MLP neurons of a small language model. Each row is named by its layer, matrix (up: input weights) and neuron, and shows model dimensions 192-287. Each number is 128 + 24 x the weight over its row's rms, rounded and kept within 0 to 255. Numbers have three digits each.
After each neuron's rows, "fires on" lists the tokens most often at its 100 highest values on Wikipedia text that the model never trained on.

L3.up1450:123104115097155116158138122132105054133129127150107112134115109123143155168099157092121177100135110131092148130127062135100126117135112157138124131148168186133098146155085121119107102095131148125164176142126107102098112144162088180127128120119130154123150119162101109136141096177134139144
fires on: "i", "\"", "er", "'s", "4", "5"

L4.up537:077163093126148139095137169127143118112115135089153110138152131085104114124115133111151125150107162131115158108103140187105137141080097107148097131125192160157137113194156124093145170113108148170081123102133116112098116138119134102083121131145154154115130134137132138125127154118141114092
fires on: " pro", " comp", "2", "|", "1", " opp"

L4.up71:188095097096116115116070181128126074109101155157115131116124167113123123098164145094157166087111160171099099107142094148135157117143121123160156145099157141117155104144134124117109134133123123107145069107132117137075127077121118140154118110121181109117117127125148158139125116162153103131
fires on: " as", " not", " For", ":", "ently", "us"

L4.up375:175099130135109158158099147092152081119114125164123135166130136102119156116119123124119085148165179131125112129137076084118129135141131164120146135112074131150141081148133121149162154160150103116101153099106093133101117111113160151176131111179148111104146103115120134152126147132137140138
fires on: "),", " American", "er and", ") is a", ", he was"

L4.up357:103154126116119178103137077129181088134132113114097138146130150113115089120133119144121116103154171139144118128124124158105141165140132156146159098117097155109146086135108120135135185130155141120073181170120137153120114095167135088120127102134137126118125132088095106114142095146177160110
fires on: ".", "–", "/", "-", ") | "

L7.up1021:124149086112122128101133108117140098127132089131151141122105099095132141129149163145144143097104190139090170102107130160136132123121128132132138115160155140150183071134138156144103125109152160140120132094140166127148109133138119094160135108102133162116114133110140103129133097142137136129
fires on: " and", "al", "ic", " an", " Total"

L3.up1153:132128112131144136109149129101128129104115103123102140095096105108086171131173132130150147108113179106101076086094132144176139107125112148139123163132098142147157133128117182135105121144134130140124145146137176089085160116135111095106100145150114191136119113090145111141141066122122143110
fires on: " re", " off", " conf", " conn"

L7.up83:106118128130112211150114123166152086055117155098154099146161174155193146115138115123133125123119139070098117145123122148088128119103152144123166121130131151131164115140117125157156176087136135144095151087126131125093126107150134134086108160144148138143139140141117130097122101109127170089
fires on: ".", "==", " at the", "\"", "old", "er"

L8.up309:118141119094109162083111094117150116082093167185160111146121132135118092103121117124130177103125145127138097088115119103150170116122144151184135109132130137141147098176157105127124131145116150155030165111144091098138121087138153109152103121125140134129143088133111115125174139111140139125
fires on: "),", ")", " ==="

L3.up1139:149174089150123128131168151120147072109146147145114129106122113139159106167143132122118133143118119101146126103114142137106166126115118127139135114108158143157144103114075133112120103138131094178116143129108135114090091123142107130114129111146146120099093108079141122146161165120111184135
fires on: " |", " | ", " | — | —", " | ."

L7.up605:130126140089096141107127118077138100135129135137148128134136123102162168126120137113120155124126142127128135126110106110089108116095128142154160139132115122139118187148148157123087156116139165191115112080133124094083112108144169128116112161115132136148116122080126134141132124158119136110
fires on: " (", " | ", ":"

L8.up118:121116130111120134076099149152146047093131146116137119076115113107142143103152129117143133162104188113138112135134126138132130129132119142127123158124155158142158142150167122134122151126104147144116147088163068158156139147132158133126111146122139143118140076154086078139088148144148105163
fires on: " Pr", " Ar", " As", " Dr", " Tr"

L8.up538:123118099084124122138055143096099078144124100154128130159101129086129133134143116133160159122104115129116078107137072139144150140070087070167146119121143118154157152123142181177085097130129080149123070138135189117116154140130150084138116103151155124116141163118148137115134119110120136130
fires on: " as", "ob", "us", "uc", " j", "ort"

L4.up783:114143081126159079159192112130090096129098119140123111117112136128156147146149174115112145128109151099132138089129113138130129119127087147111067144138148110119124123152141122121098187134132118149132145139133137159132115124127119187161099069116131125049104136104139155127081117132157112131
fires on: "\n", "\"", " |", " | ", ")", "es"

L8.up444:134082108126084163120152124109121101090171119109086105132108138169130157109125182136114163154144123158154148136154115092129114089149099190145135139116140115168133112147177175156068155155129130123093105106102166120162120117130121121102102113130118128124126118109130133150124099104127128118
fires on: " G", " V", " stated", " W", " | G"

L4.up413:134114057127160091136156155163098094138120129138156143139125127162160154130111166135127133115124124120126113098107103101122141124124093097131185154146099115124120106135147124148098164140138089127106116126128139158105121105085122160141101098140150101049133095128130142107080156152144152184
fires on: "\n", " |", "1", ";", " | "

L8.up246:187140091121119156097130095129167086151089116122103112132134139117132120151135110115108116107152129136118137116131119089112169160154121146124108128156109142174108129131161102146121145122115102101124115152088092097130123116150189134078118171112141108116141125134134148133119131143134103127
fires on: "M", "D", " Ch", " v", "v", " \"M"

L4.up1104:110101156138130115134150135097154128120134133130142122124131172072133150095110121085161112148110102135155122106084105171143132093074116165155090131124150115140163151152133108106104143115107162160098126160128091092139125072137149142184117103143153103121128124121116151144135108110188146143
fires on: ".", "–", " | ", " ", " #"

L7.up1181:146166108132131141176110151125182156157055107161098129157127152167153134175108101159126103108146193166088141141092173125141113095115096105148126129187146165167146085124165141123134156144138147130118154120109144129107135130132113128136104120104123173103113098142097111151115104122147113120
fires on: "2", " a", " she", " h", " n", " he"

L4.up1:119126141121140100102115136167148115100115095110101140088156146119142133091164110124156107079139128141125106130155133082151175089140121133083121155148122106128126118119155108134139172145141190149118118140174109157161095111102087083110114150131159088097124115141161104182127090152180121115
fires on: " \"S", "==S", " T", " S", " at", " in S"

L7.up1272:118129108109132157105111097098125141139073112139125139175117188130111113148141175103137135129166125146135120111131109110124139084133138120131096160135120149134100122134131119116119140162131159121095100149144133141126140120103164088127126141174145127124106142141169179127094122133122147104
fires on: " m", "/", "1", "ones", "ans", ","

L3.up1188:140133107146153100083094079120109100105087092147109128114150147156118130123135092140110139094141136111139142114131132076131162151167099149136130146144091141135146119141140153121111153138109137166092145167135151073134144132159154137096126104096115120116112123070172154109138127119148110187
fires on: " the b", " fl", " gl", " a b", ", b"

L4.up1170:104149136131116130105155046121099080115116131131121125119085124141131163167100147119140164114144135075105119097129091107134106168154127137140165135186146167146128081143125139153107110115131145126140143145132137120120099107125172118127118124096125176111131137150100124124114131142170182151
fires on: "a", ")", "a,", "er", "\""

L3.up353:135136119128123098126156095113104053148090114167123140166169100098133127119137115121184098114149135156096133144126127097123129149136094151125114116130094152133178137119136122125137145110115095134122122125102133172099125103126156137147127147159152136091086156128133110090110140156174119135
fires on: "|  |", "\n", "″N ", "°N ", "% |", " |"

L8.up793:087151094107120173135156145111122079099088119126126129137113127118122144155104129113123110122107125132158137085096104064094156085139134163165158124178152161148133075135121121092078123130143135144082114091123131121095109126152129172105146139127109131076121130106141155156118107119132140103
fires on: " p", " P", "e", " B", ": P"

L4.up318:127091122118101144133136100114179100135140134115117108139088190115117182102127185115130142123077116150058120093120071136085109125094102163142153116161111134144122110138096138125082138136118094183125113134137123134114087118125141127142119152102137142135136125152117116131092124123147109130
fires on: " is", ": ", " | ", " was"

L3.up169:137128115129143179106147148126122109156122108136109101103149162136147143152135158148099108173147158136118086131152097126118112095126139108170118135103133112128132090155155140123099167151128132159111128149133076150080138117121127125128109124153131126049147143112131126141127140184134158124
fires on: " | ", ") | ", " |", " United States", " "

L3.up154:110118148143151144082154087115153100170160113158111120127169076123150156140120141117137121134128123096135081111152105094130127079151153147155140138172091127112133124129134158087115172125097148171111133120116113127077130125115159151140124144131157177072123102150118148143101182125119159133
fires on: " in", ", ", " in ", " of", " of the", " |"

L8.up785:142128134109177120123136069147125127157140101160098085129154122056113175104124138123142142091141124096126140131108122126139163132164120142152177129147177127122119102133140154132117135154115177111078111136139097102105109108158126140131107130125157147154130108114163088171091107130171136142
fires on: " b", " p", " a b"

L7.up1517:136092109149126085136099101123125099147129127110109138123079141138151144100122170102147169168117150150137048144146113153116095087133104143123112175116144132129162147153142131156149158130093125136128110102135111158117140154142168112162100111090115093147095111177135124147133139150107121169
fires on: " Tr", "r", " Dr", "tr", " tr"

L8.up108:131096086118131129154135106146154115101071116174130144097137136134093167135143126128087106113154187110109155069140087108140176114158125135091117168094125144142105132122160142166150135102167094130141143130146112123111127164099153117106101149138163134160106148101148157121132100147125130097
fires on: " an", "1", " co", " in an", "f", " appro"

L4.up1508:125161126156143131144096092120103101175082109144135134109112125109104131105094118060116115098124124148102112133137124081070132092143164154099139143136088114132177131132076116119095155102151149189091132137154171127136092102142144123107123105128144151108078116098116133107137150122176167133
fires on: " b", " B", " the b", ": B", "- B"

L7.up1279:171146119069156130130106147112167150092089127112109139113111166111138150187148157145123123123167144117081137134149092105152132130134113116146122106126146121157151118160143122148155147098093095139124099130122123145102119098140106154120119153122131147124113163155117109134102141149103149118
fires on: "he", " I", " -", "h", "I", "6"

L7.up709:103065079145085159146110123143135135129133092144126151132148126146122117130093177190165125100129107140108135131155113121090128111154119128113056170174100164147094124104139120148124148151128152110098122122127153105141125087125125138156120113157136093125125129118122127152131137140120140138
fires on: "er", "or", "978", "inc", "and", "ors"

L4.up1415:172137123110090167117121128080206141119116114163130133153096131129148129118146112145104165127166163167129140136110175148147162093103140184118162143143100144131143178156140089126158125120110138146053149128135126126116116046129132088162118119116089097136130140148137122122121112112185150139
fires on: ", which", ",", " was", "though", " that", " which"

L4.up172:172147127121120102136122155126138103130143080146104105114177143123130122123142149110116135146139132128085180127134131110146195111161119153081145111179072100138127106140139115147144134138097161129127114177151154085109114150099103121118131152134116142118123148154160119136121109152147103120
fires on: "°W", "/", " s", " \"S", "==S", "S"

L8.up629:110135130119145113151113119133152129157196067140111127124112147106127160095150157064130142151089140107115129111109131146110116104082136146091131121140097130138164168097128114179150098106123136112124153166168158143126084097115099139152112097141118120129116126132070162161110100201177121153
fires on: "1", "| ", " ", " | ", " (", " | ."

L7.up1254:138130096136101121135152179105122094120153149132104155115149137135173158146144157112149143148126177144156132083135111112138104127168091141121110136122119126150124136120113119144132094174088123096147082084156144147123093140130117167166113101142133146102150067136111105092126154137134131101
fires on: "er", "or", "ity", "erg", "y"

L3.up883:081122139101137152127090141141139141062142128127112129129115110104141143177138134109085162126129169116120109137117115176181132139154169112159195149137113123112120126161130100105085155132149200140113159172126118137113162093143118119100107178106174147133163127133091124158103186136155116112
fires on: ", ", " and ", ",", "1", "8", "7"

L3.up1068:134108151134141180112178137079119096111135136132161129118122131147171109126128142132105147149129157177132144115138138077130120118154126177161115137142085124138143129155129139104093113155138142126117106085134111084125131109115144123129136104079094125137132097141179141117130125144151144131
fires on: " G", " | G", ", G", " George", "ander", " John"

L8.up922:149120142128116117156121146123141115141154165145138140113128127127114153123148152103165100141163115127119174134135152108130170130096108087151076149146136085142117142154141118146145126156169096121092123137066147123088121086118110119147123128098119102147084097108085136134102110100143126178
fires on: " hold", "%", "|  |", " |  |  |  |", " votes", "ak"

L4.up422:132163133052128125121110165122151139104090161102093158111148161089131133170134100122099117095150107134083113118178130112132149109137137100140129125129141136147151125173152136136127155130146113128151124117147070133122140104107091141159089136148155121129094107142118148149099154228100120135
fires on: " I", "I", " | I", " more than"

L8.up870:166136139161165096111135146128115143141101119161142076103166123099110154160083115090117119117183125085110129159086186107094111130107111153111140102131108130132119108123139127124065126073123111139056147167164115148089098112100138113095125101129154102153087158144112103140103134084149120131
fires on: " b", "B", " the b", "b", "amb", "ld"

L4.up361:170109066126154142109155123098132129132095113126115149108122107144103123095107158138135117087134153098109116097069171159192122142126128153147114116125134178165175109108115161140130145052145178128137127105113168125098145109150125135129126117137111137112109111102119130146145115166112126149
fires on: " conf", " % |", "andidate", " Date", "omm", " re"

L3.up1061:120116117129149170088169112113107104163138115169124134169110140098147172120142172085131185145118123119106118120098090142119100111089106094180121140167095153123150123142122134130125138110161144170107148146139135140121131124134133140120125136152144176091106141128112146127118115143159132158
fires on: "-", ",", " |", " | ", "–", ", "

L4.up1060:150155098152135107154212113117159121136166113175096111132117086148180133223152125128109107134131140114153103169106124120093137128165153140161099128126154162144134097106100172149126126125120144110130156123122132133105139139108116103124111143135180100136104103071098124129141158122121182139
fires on: "–", " |", " | ", "9", " ", "2"

L3.up674:128091148109115161109157122167083133127115096143134124152158154112157150118140138140143135081145144124161104160142131116120143118181136130131115142122122117122133106107119166129171134109138147151118119105151134132142116127090170153098107129143121190123157162119125131165119135139141140103
fires on: " =", "=", ") =", "ian", "American", "us"

L4.up131:117123101111142159111149164100135132119105109123115122124107165114146134116156174099121085114107156122102133116088112157135108068126108130145092140152157101154134145165131129132107149090172160168098172141139101137137108122120131147161131097112130146072121145111146132181101104129144148100
fires on: " | ", " |", " ", "10"

L8.up1424:095151128145107106147111098135084166101094115131122112135166163083135125083160142113138127119070138143095103142093107146157106123128112129155148171133115134137149163173125161118116133141135130182089140154192140130179112110104108075145109095128120113147116129117129107146110144121156128102
fires on: " occ", " fac", "ac", " Inc", " exper", "anc"

L8.up335:114150122119123161124135135106145096145103127120115129139112096131123146159107132124154123099098176109094156178133122092120130161118087132165078095113104161161149133106135176116117131097146118113097110111082118107162119092148186115139095131101160144115111088090106163138103167163157116135
fires on: " L", " Ch", " St", " v", " | L", ", L"

L4.up395:156072122097114134129092155108150101135169139130112108095109198121139144096078147136115156103123125137150130095147103126091108127111103109103185133105157132130152077108157140109097139116143135133092092132126124137132058088124105172180103097159148133104146108151137137090119120139143124095
fires on: " | ", "\n", " |", ") |", "les"

L4.up27:132127113134120080136158131160168070127171118108149140107111165164128120074145170135160147151104122130123121102126138117142137165138061097120103130168116134141121122137127115147133174187133087118100105126130164167137073095099098101116109132089128091094134112109135116111119093138153113144
fires on: "\n\n", " votes", " November "

L8.up522:115156141124130141099139090115128116157164092141126123163143105102138170129128170155100159107126155100102115118134115171166107140133120179081134127151126124131118094086132131135144138150092156113131120116148147146104091135146127101145108110150113157117128105049158089150136175129148133099
fires on: "us", "up", "er", "ic", "al", "on"

L3.up252:109127136123115132077133130133146089099107128147130103136162120119097155098119149078144147072101164096116113124142126137123133091159129129136140135116134127119138143143126137121121159121175169155097104112107118133129135109112128173137093155146119174121155145107132127144122113161145128135
fires on: "=", " =", ") =", "  -"

L7.up357:087116095105127156169116194116142129122143157121136128133105162096117142099128144092124150127114173154136121132089093143132132131124156164154159136139113124140149112114168089168087109126131189113121116108132082107125157078094146117121115101103164125121094135188119097101143113156171121122
fires on: ",", ", ", "m.", ", B"

L3.up743:134090109113112145105096122161146093165161139145112116115094189085128144148131160127126112125120118113103143145163109131114122109140127136156120128128123123157125119135147137126097119069095147148122137139127127141138099071117125149154107098126178110115125130082112153147108124132173121136
fires on: " | ", "; ", ") | ", " ", " |"

L8.up495:147154140151138126115132130058131132091124106110107156148123105126098149132108130102141131132092147115085116115133160112141144094114152128102159115136103122137119090157122147144096128140142148143086086140154135106123095099091123126094124128141126134160127127119083144138096139099137154171
fires on: " b", " some", "ome", " B", "1", "21"

L3.up90:136115116102165116151118170173142124109141131134135127140135099110132128113154189120082149125150179125135112153133171151169136157139093129122106159102125130153110112178134110152123131107116143125095102155106140138141152120151093153141136071125186121074146155086118147127130124159135135103
fires on: " | ", " ", "°", "′", "; "

L3.up117:162110142131095150112111119090091087120141112140130141128167127109138168104134149136104121114202167124085103121104083082123124158146134139122138114132091121123122109126130139168133131141118131103125109113119115121119118126123133153127134112176155141114125148118106137114123069181158169137
fires on: " American", "er and", ",", "American", " and", "ist"

L7.up102:103119129124098188140128112172109135123120126132121142116121128135105147127111144123147116133142100130098146162099130083148121115123153109140120148205067141116124131128117109071112109128164109146116124144126104075116115091157168083086125136104100111128100156132106145109140151136151151145
fires on: "n", "d", "et", "en", "0"

L7.up695:123125056120130147158104152143101112161089096129122129182113161106104143121106168121166172103120136137121128081098127116135111077102082156123057149140154172176113113096138159173145123204096112111130106068138115126106098121105137118075105135113109131131117128120109148144119137160132122172
fires on: "er", "or", " am", "m", "\n", " al"

L4.up844:092119128128097148094113121103150124113124094134138123092102140130105166140097111159077129146138133100125110158106058140137134137157128132184118139117096136146118104151135170083099124127100145169127151129126130138089115100134130169139107164156126137152125117114100114124104116102158165133
fires on: ", ", ",", "\n\n", " a", " the", "'s"

L8.up413:091102085138103141136124127110168084114142070141087100105129159114156133100125145143158133153150156106140116079127092119112129124120070124145103136137157150190171109129129138129109090173141128170148141150156122115133143091177142124150144149121148181109146113159135151120147130148120125130
fires on: "k", "s", "i", "p", "d", "h"

L7.up309:132134130138139111126122150103109131084119101158108126102134166149096164134132139132143123096125132126156107063161106152104140148105135093126132144115114152144153155170109151148135135139167087169128110107116103130110124141123140104107126125115120130147110083126098079122146177093141141136
fires on: "per", "wn", "ur", "ud", " mon", "ony"

L8.up1263:121157135121118132113177160110129117118145111151076139191115121070122124105123147135147151111137144108113135107117117054138154111179111155157107138111176124157146137121140164129059140110105127103102127098142099092118109130146113127142106144142115118115118118085148166150106106062157134098
fires on: " p", " P", ", p"

L3.up242:171155104145118141111193149123087140154116116190116133133136121146155163152092146139164113108188164102140124113109128121154129108111109099109086128125139181147151131153202155112127150133094138120108122099109114088127138103128118135133122129099151117087112124163117136153119079116143128107
fires on: " he", " she", " |  |", " She", "\n", "|---|---|---|---|---|"

L4.up89:106173063118141135101113134141145124122127079136083146144139116082109153146083106129145094135141131137144096083117124133132142206156092180127164132136127127157118098119129122165159123147124176117096180135115110160140146127121117079090123122123134119122131139147090168105113139118136171120
fires on: " ob", " pro", " In", " con", " leg", "In"

L4.up1159:158116154151111085128138136136149108136111117124113086117119158117140142154155104057154146127136142152171086140111145093100141120124151120125124121162125144142166142131135133141140173118120145148140133128091151132110134140085114129110106139139153068123117080164124100127122114178154130154
fires on: " pr", " Best", " direct", " tr", "pr", " good"

L4.up448:139126151117147161096135120133168121090123128160135142133133131107186117171120155141117129102129156128183120153132130093131138108203117123134129136131105137155120136167109139115111143128143146134091127148186102109117155088110112184135117111123112118083109095136118149115143097126121179111
fires on: ")", ") |", "s,", "i,"

L8.up5:139124174125109130141138165191129093106128108136116124139115091132139147125098179125118133148147134153111166124059161128091101126128119107126153110141116130113119137133130105098113129089106145134149121136101094113114117087095121126136139136137149134125133142128031167153150131148149172119
fires on: "ad", "n", "ard", " En", "d"

L3.up1089:103129123097118164149172105130153051131128149138068128162129147158136102119137163160129156141129154126110116129129089110100134134104141145168156133117118134117131106158128142139121114099113162145158130134108117160109124101128135158119133091136158124153104127121110099095152122130199120136
fires on: "–", "ist", "; ", "i", "/", " | "

L7.up24:123129074171146092128074177135154129165114140162116124166116169129104128148150161099172131101137138142133167121086151097113149097105138111136111133121123147116127126096106123122098163149148138151138108130132105109141173065076157118111101096147140136137081106123112096136102144124141165090
fires on: "1", "ick"

L3.up514:094149108123157118160129164141140116109136104114117126154128116168120127159145099084111117124103145181085164085071168128121124167059109101104157116119137126142152105139100118154108161116123109128063096117105127146132090124120146123109127100121159124111106129097144122161137121123150143134
fires on: "2", "1", " Succeeded", "#"

L4.up612:100131097128144127133095158121160158118124118157130128146129143105145095121135169120156163104136109105120132090063190168123124101151116140138156126156093120141137147142114117149078149159091094118079098113182116155129095116138168123114118130125144092114126142144123120123118145108126114131
fires on: "1", "′", "0", "°"

L4.up1486:172176089139147115116095148077098115132130060129109116117116118085116119156119107116099140100162143140110137079084194144124138107110107140118182138151051145138123133120137112138119138151135117152057132128122155114103134117143104113098121149152139119134090170130125141145149136146130151122
fires on: "1", " and", " in "

L7.up877:143108172142161090095087169139170152140140114129109117093118096101104119113162124109109074128175170115104110169129093147192139114133126080116100120126168157134123122156123157152128117131169108149117123124137125127149090118108119097105125110124118123141120130115145146100122139120160160068
fires on: "al", "le", "x", "ble", "ong", "|"

L7.up850:135106111126116161129129130114139108141155126118117111122098140146122142133096144072141145148107143142141116104068085139122105046128135172164119151136107195139133112125123114128123141153115180128114121095132126110085128135124124132143125144142146108112092073131135156130148096136145136180
fires on: "r", " Tr", " tr", " did not", " not", " str"

L7.up520:127122124117135178156070160121138117141111134153143129096100119080102110125091100109154134107110154164132135146111151169127122067105120109130131106122103104182161096111113125108104130107132126120098085109143101143130085086104127140150111101151157123138114137140097135144139119135134133118
fires on: "\n", "A", "|---|---|---|---", " | T", " |", " Democratic"

L7.up1415:141145116148164111134095141095141127150093095177138119147177107122133140122177139112122115152157150123116111115097110072157143173128109164127101160161101160161153095135110125159100117142151137118050165153187170094152138104152144140119118111143140146160096140118130087127102135112183135133
fires on: " sc", " b", "B", ", b", " ins", "b"

L4.up235:112119157083081178097138121108132099123121124119147155107126121107116159107113140111104128127109147202162107084136105088148125171155135117155142132129106150130130112195126117084127122124150152175104118140137132107126125109134140153094112103140135146133153120123129160151109125125116158122
fires on: "G", ":", " | G", ", G"

L3.up699:112103138122130121148145096171164098154112126191122134119094129135125169161135138157172110150130133131138106151098114156098134129130130134138132121122147143160106088185100135084099157117121161189134155137126152121094082127128124168120114120108136157127116129147129125129139171157153131119
fires on: "'s", "\"", "'", "ian", "ist"

L7.up885:113154072089122089149143115118115091135141092121074141125146127153153163134181139112113074085139171145099101118138171165152108149136091151145143109128110089173129085178102154151107151096136148089116118128127138126150135137146103152113121117171127179120128096086093148181125078123118118143
fires on: " sp", "+", " | ", "–", "-", "sp"

L8.up554:143144149111131142135110103101157110133149104128052157149129122166124122130130132123116152100177106090136102119113147108193108151092128126114115159120084088142092130160102116148126168106096131115119159135131137127103118159126117130130079106143135123151135156117090076138137110127113157118
fires on: "| ", "et", " ", "ot", "t", " ("

L4.up691:168090102126159104150136145130132078119133108123119125142176170120152125147145154130122149119098174134098187106122142140068133076132108130129124126143157130118155097156173149178120135144138132145111102104140184133117124130097132099115116146119194140168139183134156110157150151122134142096
fires on: "1", " | ", "8", "D", "2", "; "

L8.up338:108168105147124129142063095135143109062092093182156121112120125109162077131166145109131115110119160158089081115167136145172158084143115097121146102114110149156137114165120173133103165146129127171124099144155134066123119105128120108128121130115140157142097161141115103138100143144135156117
fires on: " A", " | A", "- A", ", A"

L4.up659:125121138154120109136108129095153161146121087137123114126103134129106100069113122089176147152135113144175087149086092128109095116129108147146082133151167145138160157122101125110101118112120142134121113146184095114153101126139141068148099091102130066123112113124156125158089143124145119117
fires on: "anc", "ant", "ac", "ec", "ail", "enc"

L7.up1010:088107130137129148144185088129133117083130130133137113121132127143153150129161137144109162133098144126119074105083092149082119094134127134173142112162134137139116110166098133156100165150098158138101111109136137108137088099161138142122125153120118148143153136069068157124124154141134157145
fires on: " ==", "er", "==", " ==="

L4.up163:132138110121127114134115148124140092104153122123134152151153132113139137098141150161164139169156145142102145101132093147136136156139069162111122176136132110142122121105166121119114156138136119111111135114136120128155143096110104102102126118099176151067169133138154107113083122141121118126
fires on: " | ", "; ", "10"

L7.up1322:169135130121099148152116192115096128107135118160159131146114139118124138145093172106152161104117139114201103097089169099098120105125104187093107173114080132163151122127097114126137140130099125122123116089168146162130150160134125090141134113082105127140104063090146150140134190109127166105
fires on: "on", "g", "or", "e", " Ag", "y"

L8.up1272:127102100121158149137108119175171148150152070143076111121148117156116136144151144153143141138152126119162149147149103114132110079096085169152123126154091184122134087123117150087110126125113130145130144107154113115119128137143122104121128138107196181103122123097144134119134095156104140112
fires on: "i", "o"

L8.up473:129103112134098126081119124142166138086107125144126130139145143108111171136171126166151128099152174153136119108115112087149170097123120114117156157129117148130100121148127148169130152141135128132132125092098126176145126152178123126081100120174173148137091115135166101145154153143127088142
fires on: " an", "per", " is an", " in an", "an", "\\"

L3.up589:111141092126106188106145153130138147144133102133125126104141140112142132126125147126161105094089168154118099122107140137146142125115125123127150127109147119133120073137149114153138149163172148157083131105099136147111119123134129193102116136147163177108155127100113129152131112089119143134
fires on: "1", "==", " ==", " =", ") ="

L3.up973:146153150124123132147122147181137091125110090151134114127164106126138141119144109147114129119145161147094114124152106085146163167153150136123142117128117143151144121143122126150145139119107140116100148107108136135095111133079101158137124136128157120092130090148106151134116130179142134174
fires on: "),", ") is a", " act", " Canadian", " British", "ilm"

L8.up491:170146113082111128104133133124119096153168079128082147127121106116115153129126139112146096089183131109131124129132107134234112151127069109128116170118127108136166123132133137135129108111123126088137123101162125116133143138173108117130121127106116144143063108110136151143110144115169130123
fires on: "–", "l", "at", "ip", "ap", "-"

L8.up1202:100128106106126108147116114116138136107059135168129115100137115152091109130164137092108158093077154178117105082164088099164112103123118096114130126128128158155145132140136156155117127165128130128132116146170121077105118143114128132146135116161144142116120132158117124120137159138101129119
fires on: " Y", " A", "A", ", A", " (A", "Y"

L7.up718:152160094135149178123129163107171106159129108094140148151110138141164131103121116100146114133143149113111108134087154116080116156094090141168159115131156141135124075126091150145103148095122181109133158118102168138151123121125120091137118137117110126111105141110087147124121125129170129110
fires on: " | ", "–", ".", ") | "

L7.up1234:114125134104142129093114131109138105128114139141133097090142130121136121154128128121110173148115170141085147069105100165107124100145121189173131155146141175173117109184132112108122093152127121123118126110122128143124096117111155126133110099105123131116116086144079154150129117121178131130
fires on: "===", " or", " =", " and", " ===", "\n"